From a checkpoint of a small transformer trained on Wikipedia: vocabulary 512.
MLP neurons of a small language model. Each row is named by its layer, matrix (gate and up: input weights; down: output weights) and neuron, and shows model dimensions 0-191. Each number is 500 + 50 x the weight over its row's rms, rounded and kept within 0 to 999. Numbers have three digits each. A neuron's up and down rows have the sign that makes its largest values positive.
After each neuron's rows, "fires before" lists the tokens most often just after its 100 highest values on Wikipedia text that the model never trained on.

L4.gate418:423481474500447423518543585592524495473613537551500478429437532537414572511504477563529457557484589513566505504488521498431525509418537499469495570623467548418537636501490517494510500465451451509455468491502485496479434572525506494485480499528489509431583438455504496463487464475433496480465466499474585436468496479529493478636413522570424425578513448496572458493498549560383519578509524392541448531528524416557418530439430426566492567501583619490563534466526544516439495437495568505446433435503587483507496465438522502474555520478431500598540559505523518463486540477574473552
L4.up418:489545510450460501532558497512512523477489569402479496501422490486584578472566455506515465631484492501529448413469536565551439525397453506587456595530456475483556498501506508453495527542506495476439507484460503435478567459582538426535480472531492431447478476355469350525557466520457445586522483488496459483500465496522518456478486574420536542540483587505465450486418548480457408571450510559487540468538576456548386615507533557513523507496446484455490540497520527449507507469492520474555570504528611589547449524436563546430459457469495456617517429512636482522616507499514469512
L4.down418:494476549593416465490587504463513528454506428459554449527413462474507503587613477472510505498543601510531483422563498489445467498463542548520556555460474441477606496465474511391445517508500500544565515396417576481479437482540571484479507424418463539418507505494484367588491462449406589506507465454528504527485489523456560552492508492501495543518536530617492454395502441608486385586489394503449517531463469543579558556467408496467515468520496521508478465546467540523456505537570521554528408529612536560525481488504518466476527400498481450437446594492478518548584519488522524513
fires before: "s", "ur", "v", " of", "on", "h"

L4.gate3:497550532550484442537445474582512525543427459439561573455601489470576415522415468602537376566527537454509529560520434543526551449563417499524490527462502462554544462467493532532474574468434506430561493422558510510476477383490427492496510483560504415431542502431472580576531473566422532509484503561511496413476505448518498528445456524503474493392518463418491526495475567526540499458492554581440472489414476449517497541541452517507524515522514596462494427410602569504482515420468411549423547507580435547450499421511454561521516506569561502489463487439513620545597547491534466544
L4.up3:497511484523516512443546440538515505448489487420489461513486539510529496553432562507493487524557469444524549504539470544507536570551514445393469484481448509430601502448524514478553523461476487479566447568457419589459368469545400522470504503522482464599498534502535525448444574499519509501493566569528569569513517544542407419444497563502400541520452443469529565566472501458441508510525526530568441443473519438456452548460621451467488595384568486535568466551443480572438499527492628524557502475537496454449415429571543442548512604458560617459508537409490482464430502490432441445
L4.down3:538499480562469579486508474533493500480500527545547517500497468505458393417498495491524585502516542515552463548373524507503510496490513597515494487543528451514537488585450530496460473531526536494459543535553521581540384493411540417464611475463482469428460543548569435419516433505556541523414529486489431546405582536521525483527524514544532412433475546475459613457456481502574442420547542501585452515462404432543438573547551507453491511525504388366578479496525547493527429516522407473569456569547404472502525488587524493508470587523521494485544480519517601489557474370493483435
fires before: "ro", "on", "ra", "ow", "in", "ri"

L4.gate444:402401551495466540560498525603453478469510460438412471512448493536520446381478477552512592563522562525496474601582486468510495481524556518517508438564462470402550543451510511509554511501482502492514537431509497428485546469591497518464456475537554481567539473420569527471514499581320499388448531434511553531460525507497547506507486478486550502457502523536494543419523510446533540550462505475402538475531451459418564539515523512527496396524547490523541508452564540496525470478501514573506559574508458509520488484506531525545431467453463350484421463581530461459462503454553672625
L4.up444:641483447563586536529492386560555498489506612517431523388500423539492539403538523477501513548454542485514453505562542450543562530512502481528439425537512504465480490539521494516472468490506538409556541491453494470452551517620439541446495517509508497383520404405515474530527492376490510571477486406463507442494515450477489546539477579492543606478556458517455433542483428514575501484474523527543496517494491465557484577521520379441551461441462437485514526473532506455450437390502550399513536400566531506549460458440536506562549594517450510493504489451428586467573477551553522572
L4.down444:516492441504426560445620595554486572509435586505479504465523467496505472495525528525430567558420581497481595470478509626428426539586546508491559502468423471508459556502539487461400501535562425468412478484404516485463567499482534521450518525478461463494490508496555476515506461417457491497577475522412587572492476404561565530556489497478479559495507529449477522423445474479505445371437582389562477493539482526486508465510481545520499466495529460520503494569344509544441517513563573522581501433473541463572501485514643552516514529485484460470595447444546516431433506446515540533
fires before: "t", "it", "iv", "om", "ity", "ion"

L4.gate107:462562470470461402558409457476578452433526533519417442459580465503543494472529527439488499469462487668509503523544526495506549543520491412522531508529446557485483572436482486474449540507508457432559580464498498487502471465565541610490520557473471454478560463423518514550514454538503483470529453539425471520480450574516474478509513597410462503491580518568440473474517434542451448463526485496511462530578456496587391546507463514445524586554449576435552556433570544574395462512422508523493424457500527452578497564534398585558505524438487462491503517546559450424481514505395573628
L4.up107:444503472581542433413524416463466532461482468473510588431482459597529573549516590530469580470437502610470489472497482440527586590470502513531448478563450526487542511469516471549464520482493542440472593510503585493614482509529512421467488423463454539460565464505512416483503551410505561452605597399568615509477550522533440424541540438445513567506442476523483510507502469459446463522457451545592513508526505423428481467482543445436443579551486535481562489552519484504505595455468485538432552438400511537454499514486544579530504559543454516507516483468488461502375537391418465537
L4.down107:498548482569487611523559519458370559528494509528551460550470537482488520486607457522444497467533570414537508455517554537449522428394509490506579561480497468542518490511545576551446489494522462493379475577414490548465484432434510493494502452595469597472526481530570458408456531452492543492488547472535533522545479537440479512558451450443443490493373452452524413465444563488505397594413519521582473404503474426519528485508473516466604512495545456448472507544406495453499607551617495565511542547528454546529569473520477538467439534499508499505503465424483546549419537492536569393
fires before: "ment", "ed", "en", ":", " of", "h"

L5.gate131:594561437583506515520500572576508572566571513461512467516536430522549503534585447522546535480632597434548512498547443488623460462603496448487515486570551568441519499468478500450366526421469506540482503475542483424382551560473478444494455550437544481407418569557452451536512454578472527494557497485485553455432505535494505516526417537454495507545480508562480526468540495559475568518516520442438503452473510416451514504421511498479513433417487496526375503526601518509482492516487424520551432434509501529456433429503531507491509445341499519524456523605546493515497480419563529487
L5.up131:497481499668524458606486545475561462538539512520542466361519482426562449478444458450464474452514579549536517512547516487705471505513518388487535462634559534487505506477499608521411477514509429542515490572477478435479482430509514520497542559464474478462468543500573486494506493510476559531547444492472488488549515480460526498506499514445525452405581484515494524541514558570503591521548530558521471483460498527396446410390478436514483418476535460517414492457585494509508435553540418498487542439510459458474478468469433544566449549501470553374505558479570569514460470501565518450
L5.down131:462495452423482556412588501509422484534565488520448483439535459500504461498522556507474535550546521475552594523513521505581399507578421462529420474544631510439547462533507565434540486525516468503582482552502509480515598491448510521486494524493448469457463534493443467520458414553535481448515477502468541521466415456526623442540581429342471506451510543513514417397561458444449503511542504498412570494504501478473545472408501540564520504334505401518605411562483459520535432514436499502506536536533501527606517481469570512473524470434500481515519430511545538573572526532538542421
fires before: "iv", "t", "it", "ic"

L5.gate49:421509513591459542628539597464487497507499520532493620374458571453510482524531576402540483582494478450466484476496559530441523529530434415472488501522494516472536535520526420592496473494409453450569541428443485495479433590458526468520415558540486491482577452486550567554464452453412448509483553527522540360550474598523523442488459407500530451459420513515501545560571494482384520535518500444503469556505470497519476480563464488509407529445514558551485584546495487435530483527520555516410491516446486467515411538487388538483463501498561467514577495542496478564442543552604550563
L5.up49:475523485429441498566468534445495503550460504518558424594495420477489506567523370474524491535524463452556471484489505515408524469534465471522471532428503512449517487493499451417572416442497582518604472535484507549459425519430404483607500578492520499407457484497466465559411457557514578545545453519502534520576457549541612539415470586467565457419544579464456379462465531544414503541554565501446512468556540520537468521545490501551548520514501537557440547473530511525457435529495508454493364461504444534542461487534453566528589413481570407515474492454456570486505593561582527534
L5.down49:457483440481559504480428463453481441530533540527493579514556434595587460433390602565486479417478556509509591589493519378459433539556538467465456522555567483541514593465441462497577463395426558546453561487449507537501526588453492511501452505473544492532496528544487460581513510464485535468485505448548565462497528469476509468482467515608522461350420480579482506518564410475553512520432450529542535525501571469439488533452491536491444474364604502518512510530512488437454473435542571490511454517521573550363513489458430578526531579545503503578521472512555459466539461470477466533
fires before: "ic", "is", "um", "or"

L5.gate487:462579516507526477452539395461517518460487478503562560451568515499408495452460543540569509492416571546523464488539456423476487474483577513395623470545527583493496474458498483435546473442474402446410503532561522472438464468546515499544478505512478537514562493382487574468561538563454487456542570454586553443481525561525446521520488507557491423562532471476476508502542581476441535536503527585531466436488461476633503540367435401516473461515421569489467521404521540442508447562462558555537516531513572468444511481516568531620513430515468490407489431578447505507468468546567508595
L5.up487:433529550502527497521575357521466536464468494541527579469581520436508503444512532507480578538464498460586493521524547477642622438502540497442507537481498457527422497553530484461506411514569532374462513492476562486564532463594507551541522456404490470482505476467544580557518430469546495467515539484511566493543434498535530574477524508599495425422553513567435498525494479430498482604487518455485555436470436555483403485476534532507538408591529477563473450342506485438417498529514512450462405521489458509425509567384527479536474513536504465426486555430458539519487503493410566492
L5.down487:518518566469404417572461631544481502519521467560541593504524502504486532492562466423399561549424507442481444517497433531567499474496464613544474488439576455431386557572532513507513452581470506505468482594565442536488552476548522477456483485390614501471468467483490574503565485508515456511403468511488469524528499413513542410498598495494483569448451512491445506500511469482556613524559462392561461527481464470528488509509591440513502469549481500487505464493398583579509528511542476478443496536552503456599532552546507435459392504468496484466572474422517467513503421603429560458
fires before: "\n", ")", "r", "il", "in"

L4.gate193:522503435509516511446619486439512496450501531521452538461564555508537373447487557496500508523512564559451445451512492456521480523596541565518479558537432541548490462396532428479470420480492444441494482465512549473408434479524548492521537510601530454515541572458550521452509493447419455473554553506483639469502539585548552507473389540522624573543458484450560565495467560499514477514462477613512503509505408448437506436528458413517415551533491624467525464506559579508375485445442468519474516386462538492495479513446534559574475518551595522523467525480422544539423504536520463490
L4.up193:473514561465475492520571556420376516408575524463429467517523444475491493505537483395539580492576529464529452521491516483569469498542504612529531565579574508484562455464490411468434505530456495465497484556582509428435479431494523478558509439543616568514506455525461514530513380463534497468596522562568504549574456578583420507469360510478412538566484527498534551424419527419482441600512557501492465478503502384421427525459477499501384531538490545466514491502523503505492507497512523518582481423464567582507459419459554503564446553495509515537519516445506571559446504488467456462
L4.down193:473476470489480496497507486482462566465452478462534518514535452497409467482488448461472509526552481494500560548521439491534515507606544538500521514594494460517538435491466403534495461488397485405504544616480534554505512480482551476585507476567585514505551479542562500470478423480520450427490479599528604479470453577505474481538396440432540611510528626480525503525535418625580416536546545514549588454511511501481472454451546553415438549509433482537499493485401481443457470541568444514508525606433569578443378420487506546462459500519572535496461555474529543488427418458561483403
fires before: "p", "ro", "ri", "in", "ch", "t"

L4.gate292:495430508543595470541445506523578610491558432477564486469461490423522554522518538536419543482433491484525477497475496445470525395490441539475625413447500466523539557457500606528488379513510498482453580482527547420442557494609545506500563426581538520512509457519478531472489534467559491488521473495519562538481467495606518499484453497532519552531472433513514457537543521527489527483520481537540440516428494468621469590384321421467423429622449473417537406557489527556463488495491489479523554547495522519577524499412506401532474554440468485508470514587506456504480434478529533534
L4.up292:417467435544496427508484575428531499491549538448482456424512517525412519500447578491480466441494547454508492538601499579642446481557591510503525401488481476516547522438535510464501562501493468490441578562507525497511494525554418547493558513462561562532447425540480541529517546578459435506466443506448435484540479431474498483541494545357427493420426531461499483515523518513530447528494447423557478473385523578516467418490485522464577476534463394468496395523563499586536571555529561448576391416482562500404511552528585512551442580527551483491470531536522523549450523463584462473
L4.down292:518527503545467507518530470448447461521537543558536544515463485518441450619480553537450534454519442536398552446488515442541447570477383530537491636459492424462514487627526538460537452461489530520556366530421523579512521530500555453536528482543455426475473565389526486467464462507543464577586398505511461473505459554601444538489551477471459511430512572457562419461472485546512517497443464510546481468598503500589476499502480511494537496441554582538500497446474488511478515402460533476597519356477429442504485523476467499438570430501503579516510553598493491529456508538521410616
fires before: "es", " in", "|", "|---|---", "ch"

L4.gate476:528476514474499527546498488535459561474526475495468471478577456429377478477498543490530572439448455420493446561430493484504521527490481528568559503434557489445464602395577490494454522502458555459571553486580516419565505493527540574358492461515434406567540500587549432449480489561422453493495480612510471555565572507585517450460531549479449546526528542453489454506483490492473517502491455539436488468501473497563428577650482478478444488516501587542409435500487547495421446394531572490581479554505479472543454443550517588497464441443554429515573454472426560507470524590578484506
L4.up476:518406526550486512531476516440439421479504469554514378480497533525477458492527571459389549511467573521421528552466496521415482523479521402536482510587572533549570507486575489539475536579452528542445545470449501467441509462491602430487442473586471549508493472369611463562525423402459573475489470447475474570509540471509574503519487494599541454387495438539462666485441556511538492584458486514469571522545554503483553469532552643503519543512488468471542465484453481496523533480478494528437391489471445530434500479451469452602519512473449461485457470498550538582519566540446496463
L4.down476:486446558511481522466513494446555473497467480532415532388492465449519461487516501469438561510455537548443412548513488568501471549539539491491588589570523431566560516587469456473498539467508444520524484487460530516501493554613582473539589575485490524628423468404576563424513579332546532552446615491412480484421528431515493561481561494532497464431500448604534521530464477447540465505481463452471505520588492367479534529472499473469523512519526517560532471548493452594567482450415482436503521550530527426438497490507442434468487507521547503507557432500513443532573560481411445436
fires before: "g", "v", "le", "al", "f"